Weights of a small GPT-style language model, trained from scratch on English Wikipedia.
Size: 16 layers, MLP 768 ReLU, vocabulary 1041, 9.25M parameters.
Architecture: learned positions, biases, tied embeddings.
Training: a variant of Muon for these matrices, 482M tokens, 7348 steps.
MLP neurons of a small language model. Each row is named by its layer, matrix (up: input weights) and neuron, and shows model dimensions 32-159. Each number is 500 + 50 x the weight over its row's rms, rounded and kept within 0 to 999. Numbers have three digits each.
After each neuron's rows, "fires after" lists the tokens most often just before its 100 highest values on Wikipedia text that the model never trained on; "fires on" lists the tokens most often at its 100 highest values on Wikipedia text that the model never trained on.

L9.up309:460538538516491430496579473536525594453478534498550602617420502470472557481472405557497490463535424476560510593526430531425470464575525464471487445520530571535517526543528534540559531429514598495562489612518521526505458484525520488603507489470481507512436475467545543398514449549509432459531452430524439598418456551506512530498636461491518448522466453507445555557480469447452495462518
fires after: " S", " s", "S", "x", " Th", "h"
fires on: "y", "om", " Sh", " by", "uch", "ay"

L10.up632:546546426511532516439407551501424490537450539431597559454515493453431504476419423545445557536523583522498374512552442480565555528581498424546460592430453490486484497613464588556420566529553559463450537466486510528498513533534443567578469504500592506523565461555554610562533502526520463489503312479576520456514570445533522466551536470533495466635548496537471540463522448534476519491477
fires after: " re", " res", " con", "re", " ex"
fires on: "p", "c", "qu", "g", "pr"

L6.up116:391439547428478527571449459515486575482506505547504534552493529490579588482524506530563476491475481589473445544466460464503539559533599532538406380401497461439535531434522491554497470553575472525444555468585454413462481508550438510584500594599495459484513481482577437489523459457520486503508587542547458500566518574506536458547531504514522505485487496540500487379569439509457441489468
fires after: "n", " s", " cons", " Pr", " p"
fires on: "ol", "u", "oun", "an", "ist", "in"

L8.up156:565496495504491558531554446530447587484479573513513604455493566435544505427521530512425430448457548601479443474450585462458380447564574582579508467494496470449515513578491496543522476474423517509461570444483492554440531470404458426510555416511413451437503541529535485409554478619541538510536453576471396580452509391490538477445557549459540508485508552474517544504578498591557477557491
fires after: "ec", " pro", "f", "st", "r", " Pro"
fires on: "f", "ess", "e", "er", "is"

L6.up257:551482522467476475518556464458594560503437464550510549462442500514533456449441433467471471418545565480578474528530482500471464538542502454507538503548567500530475454527488481450512516543445555500486500405442463479480467490480497490407586548504524514457520412526587528434386443590407485413531463525404651574429538573557406563513471562533468440461473564506577494499474570536470549442463
fires after: " o", " con", " de", " dec", " re", " again"
fires on: "b", "st", "l", "pl", "n", "id"

L12.up427:477566494478497629307510451559470436439446472453503453492481446557553547472461515473484538502503462563578517603553529508494536517445532462525450499494515525515434552509533461500454420498478535508504417485509484509544527570471417521507637555536462517511466424545529631410458592434536488539484578478556416547527501508477459513523479605531559434497456599515450508453478448475451482492484
fires after: " |", ")", ".", "3"
fires on: "\n", " \""

L5.up427:480517450429444519466463501428491547533415541512526458502517553511526560503445465355492497501469413542508456425557511408453517442536501476559507533543518517460544522492502472445527564572448518494415500567465510501502474554531517429516462392494643519470456539597529477611497539509451534502419466491492489490499467509519439537489520484469467557432474498570511539497564517447662513469609
fires after: " A", "ic", "ar", " ac", "p", "c"
fires on: "ro", "cc", "ri", " in", "pp", "ra"

L5.up459:485633512518510542481533480541528530452485586502472503515528489508469570439408493547530454465548593414542493559389447515491511443423402494495493472474447466425556454418471485524439524430525487507421536474565480500498504477510576521449592559468470499465494507467399542524559518574565515556539367492433498480444510391523494508498512445530447489515472539509643478416440437536479439471495
fires after: " r", " R", " p", " W", " st", " d"
fires on: "est", "ation", "ot", "el", "ib"

L6.up630:466603546409526479506475512626431473387593419592437520469439572552511480543402477480523445489503439416474600507471468537590452506490521552469538522429494517452426480450524492528486562535572500484490473527460529538483599567427516530508558520522544443498492542507487462594459450563505472471434493530547435551557585493502457574492488573464452540592528433522474480443558489397486604497508
fires after: " o", " te", " Te", "T"
fires on: "ch", "wn", "2", "h", "st"

L8.up347:525541494434511542564602476537461511460557584586409595509401480441443513471491512603560517582577410480550489528535608567507437515472458558526571446479489510547441534504527462510526563476539494441448577436560631506546634495557505600461479460437473528446432561529318430507486475584533483496498565492479474497470429485491422517521567530457483584586510470497471490436516497479510472509398
fires after: "p", " st", "st", " St", " t", " W"
fires on: "at", "reat", "ec", "and", "t", "anc"

L8.up183:410453548575571561452531462607484489539529515486557476507473499540582454487490577448507478421454475534537445482534520510588501598488446455488462593463542426455456523474539478478449429542500462508386437474509411595580457530491492510472393488533451548499501488606577491425490501466434467455478535464672459468572471467484450488453556522528524511560529529480479459516463447543491479517514
fires after: " E", " a", "A", " |", " A", " P"
fires on: "u", " pro", "ut", " O"

L9.up298:542512487480452455470544532568489563535481550567508491483541518427429418562596526426548437553414520548531530505521554556448558526505479495563600556471534514520495453519428576483456583559468511475485490450521531491455614464528457509548554475520502483444557455499543493473528496525403501548610535483437517444507500433491486514470507513448458580528576506479449532453494591483471438608489
fires after: " be", " or", " ", " l", " Or", " L"
fires on: "gan", "eng", "ang", " ag"

L10.up21:495557517521475626513523518567426542546443453525455417433387522515402517502562611545466409538464512562555460492491481514523491458438467407529504505541493464485453517482563475469532481526479511545523491476539501489416470536600488443473541461528494502384566479467442518428438490558531479586431494540422525556548504518479457526375547450568562485553429615518473529545517535541612517321459
fires after: "p", " p", " ex", " ", "P", " an"
fires on: "ro", "ra", "pl", "ent", "al", "ed"

L6.up313:422542529514518513501533460587497428506450529439553552485563492541559511512516487510485553562475521419454444486555501397539562548458530492521607543563487520482564472419504489488535584475446480684512535533439473452530487526444564454567540492400488519554403519429503498395547547575469530542491413543481445527512520544390578511433485458498517457450564473499434484496513479523506604445539
fires after: "C", "S", "D", "A", " C"
fires on: "T", "C", "H", "A", "M"

L5.up628:483466489490574501498509494481527492543453501610457601428524470493424529564548563441437516441521422472470513516380501420504594482456552475480521496470496494596569484504494532535486523434467477464413529574557413446496447417544552594517506448464618570406511432485517387511572431425497513518552589502486503525530454431523446470512554511429513468536441506418512428545554421479532457504560
fires after: "k", " m", " ", "c", " v", " N"
fires on: "i", "enc"

L2.up36:488463518626487582521507384596536448546508436560492456587508466493529420438525494529526379511488462476537510491576607409460462506400597594430546566494538440533525611503524452528535449435544433505491592573572470482505415529475471558486436523580514544498529461537548432506524537619454490525544446466545499453472518563503582602510416518432527495536567516451423488430481503430467417448465
fires after: " m", " gen", " M", "ed", "in", " Gen"
fires on: "emb", "eral", "ister", "ember", "|---|---|---|---", "ab"

L5.up715:490504481526460579502513503523558538452501429573435574498420416458465479429523472466528383489504485472553431444527460500343480535567454527561504562418503474472574459493475545507550569513535463581521428514511531584538442543465499433530485477475558517550470463518556431543459500563370495576556478541592479584383542464505512467480482488627530560495447609350459508571521550547477523477518
fires after: "oc", "c", "C", " C", "enc", "et"
fires on: "i", "h", "ou", "ter", "op"

L9.up752:537557434428459397415481413503483438555390433464531573538508535474518463512503508483435501523497436598501483427466509470529455474547518559509508481490471492450514467464476503511508448480464445565530540583482560496569579571491543508579428501531524491503516454539479553486532503461485522484561458529478587525489553397544546494503550510448457512478504507549462495401489526525459474544530
fires after: " ad", "erm", "em", "ic", "%"
fires on: "in", "p", " of", "v", "g", "ag"

L6.up344:480505480522502503509401506511540559481519643398460499492506485540480500404552463514530513488419489592450567552532566512434501522481536426481387404443563459401423538469554428524533494441477553443468473431564497502441557505538540473536471558438560530507467466503487363421504472509482491530461487482511450588463545454443485523407646499413468433568468553520515532527504546485513507463538
fires after: " S", "S", " s", "s", " un"
fires on: "chool", "y", "ch", "an", "port", "q"

L12.up593:444538376502495461581506487531416501537401483560497521429474412445559588511441517409477437414537591541577547523472553587419487540530565462530583549599484578517450534495490525557522514632440499574504626442444466431513552547549509559493518469475520499466539446582505523551591454450560524448495419477489522458578547491470479549534475550469519500470415416497540447526524511503570455537534
fires after: " M", " L", " m", "ed", "l", "L"
fires on: "ill", " a", "il", "a", "h", "o"

L6.up15:484490547514459443514493489547483499623426528517515401417504436572494483430594507550624433546499567438506477366485588466502511541543608505515505424484487436488474484505556510467442441505484490520561541549514423448550463497563560623448505418493450550541448511422500520521476439504527517511483500564505564504533382436475434562418462465404515481475602570518497459513543484563511509490555
fires after: " s", "x", " S", " ear", "S"
fires on: "im", "ur", "ual", "or", "ly", "al"

L11.up694:473397421561522517429624581505469480380566492512462464465551582542465556438472522449435506475524529529547594455457469513482475489521437474472410439442623434567562555433470425493462481503454505551550544530469488506508463521595542482434500508567554470589432492463507533554500328514394442508487461494505480522507508524526513544430617472568533604557588550486562440609491434490492417381508
fires after: " g", " K", " H", " G", ",", "g"
fires on: "o", "ar", "U", "ound"

L5.up586:495428591406514575520388458427500431510481526463584471521455500469476467529634399495381419503541480571542531524411586508582506587530490472496555524442453451475548496532492512555539507546440505478507455458563476493369526560565545501512514483500496495504497431520490518521487418503551526525436478545506514546463439512480525501461574520474451478568539480433422552438516432428489552544499
fires after: " 0", " ", "0", "5", " –"
fires on: " |", ","

L11.up579:510472567468517558531456482458539525507512517556451509478510468549501424534532539452485458484488510541556438555559456518481445535469547526497557441483488500484608520444521515561444437546398371528497502514512522559440563515523569539531473511490461495576498463544564505547503473406510475490443470450457521424509407469595444553569559631514569491409556462536434568536566500623533583437649
fires after: "n", "f", " f", " c", "ic"
fires on: "olog", "amil", " Count", "ore", "an", "ult"

L9.up620:582387453504504517511441464411482556527481547532461554440443415520512491518435441559415474550461466521496532471508504429475472550502535537555533445550543451469464546507527435503429552518521505424480483440508431398511371456533467526560485544562559557489562493518474482512421561455569490541535563594624571493496528481533445446523594539507552477551531423496518496503493459538526511526524
fires after: " se", " j", "es", "ad", "ind", " res"
fires on: "erv", "u", "ol", "ly", "ver"

L8.up674:531543466545490504513549384488534517441440596515374513525455539483520483490531524524524576515501528428432486494476511585453426456455437428494506512490513480472520484459421555537505424405446457524572578465509618627381538525559498421444561470501464410431531452548444564543481530476510446500499623551545540561493478563468533496520448555581518570482553523554511624475531483440549517455599
fires after: " f", " ", " e", "ld"
fires on: "er", "ent", "av", "qu", "oc", "a"

L8.up102:524543498466458516508473518528534515507478498475524487484539542487498576462541480457451474522387468477536520399486455554578443484430531408493458474470463522507517536557469502570508507479547512473456525497492520453461489403502484516530529427470473461519486520507432580432473495496453545483590539497552477427486472544502459443530541511495523551605442496515424502499495561634513438412483
fires after: " ", " |", ";", " —"
fires on: " |", " N", " ", " 7", " S"

L6.up258:485450521500444432585544524433458478482504531479482484551627534462483478533552478477503477575490557585524474533500498500461560492495428478503443504581518642470454461437566520422458492531466502454552527458557531557394518494510465547485460411522596540525484494582504470434403503510392460528541607495485527472412542562507464483520532497543552481590622467548512533516490441439558512547459
fires after: " and", " to", " was", "u", " w"
fires on: " pro", "ro", " re", " found", " over"

L9.up55:576460388536486491480472562594525482481586528471517506550434478576569516528469589525520386485491569443535569479554444514433544472505515537453480489503507517412398519468503504468484383403517572443493520410555506516497523482438465509551561522530464490515503525519450461518420520460437494485520558521418388532562520492457540509514491525501423512588496419519472523432539540559531558432493
fires after: "ie", "r", "e", "er", "i", "n"
fires on: "f", "ing", "g", "ed", "t"

L9.up433:490528469470484495473571493482520515499510520491565549517572407468465543473466503492486557541473500547499578503537530543549461525529443537484484443494504571494427593471516415562444475477462495514616517547377498513495565482515554515434552516373571439606506522464446575501481486477577488479457544521492539402509450434484515550609480472591504482606512481469502558474539403624439493440411
fires after: " b", " st", " B", " w", " ab"
fires on: "re", "ir", "ro", "rit", "ron"

L5.up243:578485540547417515563536540508459496503491589549467497469495479571485568375497473481505500549521510496523407422547491586498548526471421514564554442483515458482552469476419504572503487463502420468454538443531557385540551530552535536465551556577498492443513534495513544588565525538451462504455474576523651503479522504498511520495404554552476461494452510478580485517535554476465407452477
fires after: " un", " dis", " in", "-", " \"", " en"
fires on: "t", "c", "s", "er", " sp"

L9.up478:474557481513477478445451380508575501530396401546482469396456462605587525517490506508517514552521496508520638511424483526541522520481570515525481500486489553434465490474540477514443426521464531460521527516534567442511533479541540488540495588425488526380597469506503496545393534495475519446546482515448569594448409510521386578575432543556525471502446474613466432417515409470550482540586
fires after: " e", " in", " ex", "p", " pro", " pr"
fires on: "p", "v", "t", "et", "vent", "pt"

L11.up210:499523536520466589543504566471445422337479441487486542616498496502517584506533411577578521538480435493531526518475512427552529495428496466492447579405511493503376476425531510543546486572488506486503530459492455463487546517604508542556492565567481551559497463456447494583485455566510471559555510518475526472505405486516500491471528523471490510461659514587493465389423517472442432491507
fires after: " ch", " Ch", " J", "r", "h"
fires on: "ar", "im", "ist", "an", "ang"

L5.up379:513404449477426546540431524447561463472536491498533399447584451528520503459625488591531463379559527556496509400532484496471540582452567602575499543527541518514453488509499520487474497483493531467492565544531443532445445434519471485493474598525594560400452527522499520404507530576421529486614474487549480636482441546566444552438559490454534381604373536487469481545517490466446453489456
fires after: " P", "ou", "ro", "-", " p", " S"
fires on: "ra", "ther", "le", "res"

L10.up602:575519528531550520514428450458476450451512504488522442473505530499601565460431497500453574459512511526479504553493453547606479433558544492572546523457542460458473438418540469524490538567520460573505477571496428538463467418533377544486495432533630499506476501492548454385491520571558425529480555546511532440496637467452503400531562437546455468477482509531565509458609619551464509445545
fires after: " |", " g", "own", " qu", "if"
fires on: "al", "o", "l", "\n", "ro", "y"

L5.up669:496524424450517521518524474588496517433499480535419460492540471557506428442433514502582458566428487518581564416540446471419478579532493422551563496502472438492516630511445502459505483450518581561426491493546480405431450554473521506398555512418472511547461480444445546497452490475394456511492516481371465474466382540552491534477494506526518539523467442524467438493508454563541518408403
fires after: " |", " st", ")", ";", ",", "°"
fires on: "ation", " |", " 3", "2", " 2", "3"

L5.up457:449431397509547464416431492495470491575490459554510535497374469564484481498538549488494496492569439483445389462436429403493509538471519453489529571486576512449455575514458519553512533400611510590514473496537473546420598505420561571520503492516477474527560543580434496476488541512379469516365517527566498448451473519521545477494569551556522452462435534459531473499535456469549507539513
fires after: " d", " D", " as"
fires on: "r", "p", "ro", "au", "u", "ru"

L11.up135:572435399486533513405575444490512428395469517492561541482526442448538440514500578588434435537492570561484451519491460497527424635515483477436480533442529470494535516596479498516473375475515446394409537533415531508531481553516511512544425517462552484533497474571468491436502507456506510440522474527480488494430454533557555505525553591458445464590478465489504443486491506531495468479568
fires after: " Con", " Pr", " P", " C", " Ch", " L"
fires on: "st", "al", "ar", "n", "ast", "ort"

L8.up701:557596405498458495384615452465499514576530577609438532511528504519492466559517514411624454460501459404587433429554474573471522458527486505495561510522522474518566508540512423392449483447558484480423548438505416428537466467427487598470449554489493561482469453422564514468535574463508506486475530470514449424513558543458504471509522550535516463596468526493539428556564497477497470493455
fires after: " M", " m", "M", "am", "u"
fires on: "ic", "y", " M", "ur", " Ad", "ud"

L8.up78:438572462557477495513632444493567500462447580518481471484495364518549458520489455492600522604573492449554524613540503491554507449470511514578539509542553612565465506414479511540555488438575496503414515470418491540445542396572499541471515461504481547483410428438455447476512559623511499502537459561549495439545477390513490524529456499508485503474542465444426489552519486489541459624486
fires after: " st", " St", "st", " s", " p", " sp"
fires on: "and", "op", "im", "os", "r", "em"

L11.up448:507431495500415446511402482588546548365491454446487557532443529463527603423523402570489454451562514493420452539503630493507480557557503524474514485554537552476444545478469467584536428597430525507489434503471491554509575422546478506417528459504504581547580569488502581439549517501465488509462490468491544548441576554479470556448536542485501424468505537502498454531515516510455557456538
fires after: "em", "r", " ex", "ol", " J", "m"
fires on: "pl", "ist", "er", " M", " m"

L5.up384:521455424533506578410531512506591490545474576510494509497613569516480446555517562448540378500476579450531535533547478410463538590469554508450475501410568467444486573522587455515504565542606458540560551496453546469606443560558450494495507554519438547486506478436510596515485576550547518480506517492479569381429409571604492455486520555495517517495523489550467498457471539532504516484504
fires after: " h", " H", " co", " Ad", " C", "igh"
fires on: "old", "-", "orn", "vent", "us", " March"

L5.up141:497538472410563535459513428487584478511517551446554471422469489388449475419424558396564552624515454483520552517574601465423408590458509482416509492462466498542543568548580411527440514451551432529410519546545465444552509625497455568498482452517614558545505347523462525554439505568444581546500499492576474499453469462539498416409478499433505551438538532503410502493544490556501423545497
fires after: " m", " v", " M", " h", " I", " H"
fires on: "ers", "orn", "ac", "emb", "-", "ember"

L11.up216:478500542472516382526542440413494523522423520500512419510532444528465529534417499424374530515474375547438491504504462518465545478460561543485458491454457549440432492471567500564567549456456504542515491450600390501462418484526570539529554534487536523551545478535483544500532467528527520482446520508543398459516591520483469496492513501594458558501445453566489563583500475484481491434499
fires after: "\n", " a", " (", "all", "t", " the"
fires on: "S", " s", "en", "ed"

L8.up651:480576557511530592538497478459406482445389475494414547504554515474513508446681417477457486454507445443528530497490490542473562438396559551573478486507554535504460395400533477569493435483479448475511509461525576513531469473456502496513531538420375476565525494478477565434512555472517506478488490420455571479491484513478584476507527529461434488558599471429448518461523417462476457440565
fires after: "g", "ent", "ic", "t", "r", " c"
fires on: "ent", "ult", "est", "al", "it"

L10.up499:536599511456477377446584461470441543498483431484476459477480508493536521466490547587582550372544566499473430535672431520494497508518493478359514452447527572502542527457513575504584500529471526437556460504471534470540482482537521546527507476489426570463501465351459506523526505454421407490617508534542524479590629505498442498507536499506455596568509451499466537473538454515438509512449
fires after: "o", " tra", "ra", "ur", "e", "un"
fires on: "ch", "ir", "il", "is", "k", "h"

L8.up588:513424635541512501522522509526528443440513534555545570440515510439491533520550452540567504497519502389502406472492544512516409522462520585485483537508543548520450514430458546443521473466437603451518483541388516429449448386460383535452482511478558518583456521480563473512535471480521524478518522511547452388531604562593443492565548553464563448531504559487472542500476434519517531527520
fires after: "it", "y", " St", "t", " K", "ing"
fires on: "ra", "ar", "ic", "ric", "d", "od"

L6.up640:489391569616538564595498493525530551394526541498534551468472508419485448465512510432459493572474534509451530478495442555516583513438453432547586508505502497527442508550599490559469454373529553466556548521535440542561549466486466501536360475508533403529544464508569448537498559498504512585525507488448538449438545519560522482444522508539522518555446499409480495535611514460467410423530
fires after: " C", " c", ",", "C", " S"
fires on: "ro", "er", "iv", "ast", "ec", "l"

L8.up668:572490529571489529521512497518457511479445529419479473512500517405562402481522429494464500547498516471500428364419462461496508545500529480471499585518437506442521492462451484550522456541482487410529486449491539564440555531543505515434491532487541463455506510527454481506551517516509557424568460492520528511543526563428491546532512546539649505486567473592505470424559402434500526535434
fires after: " ", "i", "p", " C", " e", " ele"
fires on: "ent", "em", "is", "qu", "ident", "v"

L10.up682:546541401537467526468587525594650491382514497460541487506498442468585531441500475446543530461569462512537482499499506495450478507500424536541495485544462484482560389513490478440557437518478445519456387447458468495561490499480497613553559516468547508531474444499518506491497505478516470522489593509505604537492483440426466429548479584555495550577518566485444513448635448397394462511510
fires after: " |", " S", " D", "|"
fires on: "\n", "oc", "es", "em", "ep", "ec"

L6.up523:472468448513546497550487505443349493396485526556447499437514524514453492483486482548574483532597517493479484539506489446538469524575408440546582555472487537538469512547579488482449504488564559436428549455443456449542523508532528457436581566535451552508427573431472532529502489530495548491487539489470534516461572459410464582471508506402535594543465479509447539531486523452511569466542
fires after: " B", " J", " H", " b", "H"
fires on: "e", "ol", "ri", "em", "or", "i"

L6.up656:488649522461473499495471515518485503489493536506484543450468480450413506486546397476462543542545520551560509546460421478411555541550464501435527468573528345567468551459497538471501440561572411449443503396510562409365442443548512629486513513550475551405498400493450482493517522511506493518546478466525468487472498541483470627464475625523514551473514486387380493504535561434481543508504
fires after: " |", " ", " 0", " g", " to"
fires on: " |", " 0", " ", "et", " is"

L12.up505:536566384574441575435537465541517522547422534485590461428562409502433500477499451438458513532434378416599503477459533412596574619561464479423510466496478486505523462563492515519540546421476532497494514531548589423437451427515450524512536524556450472490489436507498430498450510541507551564487444594449433512595489511545494525486587549429478468501455527486451425502472419575446590518487
fires after: "e", "ou", "d", " R", "on"
fires on: "-", "ur", "ou", " him", " F"

L6.up261:476481499414550433480517528500552467491463446562524466414547553511521563476536549431514446534439407603547506449473447529410579474433473507524530452550479563510554497452513582494584503534507465503592475592584519580502492543500524480516502610410556488505531401466464535555543538524461510472517472572498528431441541466594470554420517498490568517580513487504551534479572566444481486474583
fires after: " t", " m", " n", " h", "on", "y"
fires on: "ri", "th", "ear", " of", "et", "am"

L5.up375:515533445479557470563397517536511427447539461503496494530414422521481526496436510489480521577611432488650427428480528556534535530452507458493557446508457486455439527422553504466398524330516561547527501462559512558469493550500495502473503536563464465533655513497548556509486551445405477556486509473471485462440507439506478410581513404523558493568532487600452565524553502392517451434527
fires after: " b", " d", " D", "le", " t", " e"
fires on: "r", "v", "ro", "m"

L8.up259:463439426413489500481547469419568429499399453559475505591449522490406494497544549548579480465551445495544532483521450471537392528459501589435566555513552453546520486477568408550445450567481569507493479478546479512510451527583415501544460467509499552567490455526526412504523493517494508560504493457570438500514493411511496485458516496532582568592525359502504483561516571496511402393519
fires after: " a", " A", "h", " n", " an", "ar"
fires on: "m", "im", " b", "y", "uc"

L10.up6:552495465472478543584474499583436520519412479500448450481547534493509618541477496485462492493494518584465531448530517534411499615536475489517506488513600513518578666474591575471418486507524489492522461489516496522462459461550538424430487511517493575466639501475404493478481468550415483532451435481502488569490522510526365478574573546569468464593534507476492598483578580486500458512502
fires after: "est", " ad", " b", " in", " sub"
fires on: "ab", "v", "m", "l", "ur", "og"

L11.up244:556634563477476616469433434449508456565567537527541506438528427537446521463517501497478501415508417515527483589467392389503442559470548498482421497568513484475474549502556502439541462443560577440480471525539425516509530592457499533502475545448531496457491470402530497540447553475482467487456608498485509403537517519615532498476593471545499496532473640533451512431500500440580562434521
fires after: "==", "===", " ==", "."
fires on: "\n", " \""

L8.up128:550430542540513456492584529471416494553507457565407534517516479591488497490447545488529464538452488416485471492588582490591536479484525466452447453545470431425524470496468477528458487587510496506559506454486455580511458503458543450637467481504484547545432532622505505421472505575574530513487497571473491484431510519515511587451453517513439451551487469495452534527528553432434445481450
fires after: " A", " K", "e", " ret", " he"
fires on: "le", "y", "f", "en", "ain", "al"

L5.up254:612457462548473505542453519534511528491563561548547516563439535468419450484445399494507467477462567463538513470522481563524479478542516414457582405534461514450555510429481452461551444518476573546484445434519429482553572570517544530513578510516553601555511530502534500437458482531437445557482456502420383534558528535408442503552580456528514572513468498553512501546498430479502435459478
fires after: " Ar", "S", " J", " H", " E"
fires on: "t", "n", " of", "ch", "er", "x"

L9.up9:513461493520399451531586566553459514514429531524487490404469501506568602527557505535566534445536456442482474544528469462511425464640458461503480484393473549546482497422585562525508435559517441473559571500561459558519510509593386534520522481474470440523658454411555546427585450526529513590447594471589430509503480494423524536462549499473518496465458487472532501523484566542406449469487
fires after: " b", "b", "h", " B", "ar", " Ar"
fires on: "ro", "o", "u", "ch", "an", "ric"

L8.up364:534537529539600498573497500447425579504540470477520509441531547472498430566459527541507458570547466513458523501527578443532480460550537464488485484594501502529510539444435507577487414488513542514580512610511467550543462426502514571612530532477437562516518501469534452479447500445553588527517553445496470521449388488442478439451478576546467442497352497524561434449464416500487470551440
fires after: "ro", "r", "e", " E", " b", " r"
fires on: "p", "op", "oth", "ist", "th", "um"

L5.up86:530561502479513551393497470501491490460370464504433436523540511605512452483496612542562446398560493408515516531448419445600545461441580518539486405561568392478427519576460487493441485497556511483476569501484544528462422520537453575489464431511563551530488457425467524464544582549501507534518509533451514554552474439592502503510543459407491531551420460576496409501523455528537442411516
fires after: " a", "-", " p", "ge", " an", " n"
fires on: "pl", " of", "im", "ir", "um", "is"

L5.up365:435408455621562509462468484496457491427419510498531406544511459435457476458536514572510479498482548498525580583497560494468568581454578475528555429504484483444429530444473535497498459457500464529486523448479464462483494416518471605424538456463483577430485469564523402490569531601546491507501565488537566514541335533394507546478476495455475516542498523417445551561515430478455556604445
fires after: " S", " s", "re", " E"
fires on: "ak", "an", "ur", "x", "im", "al"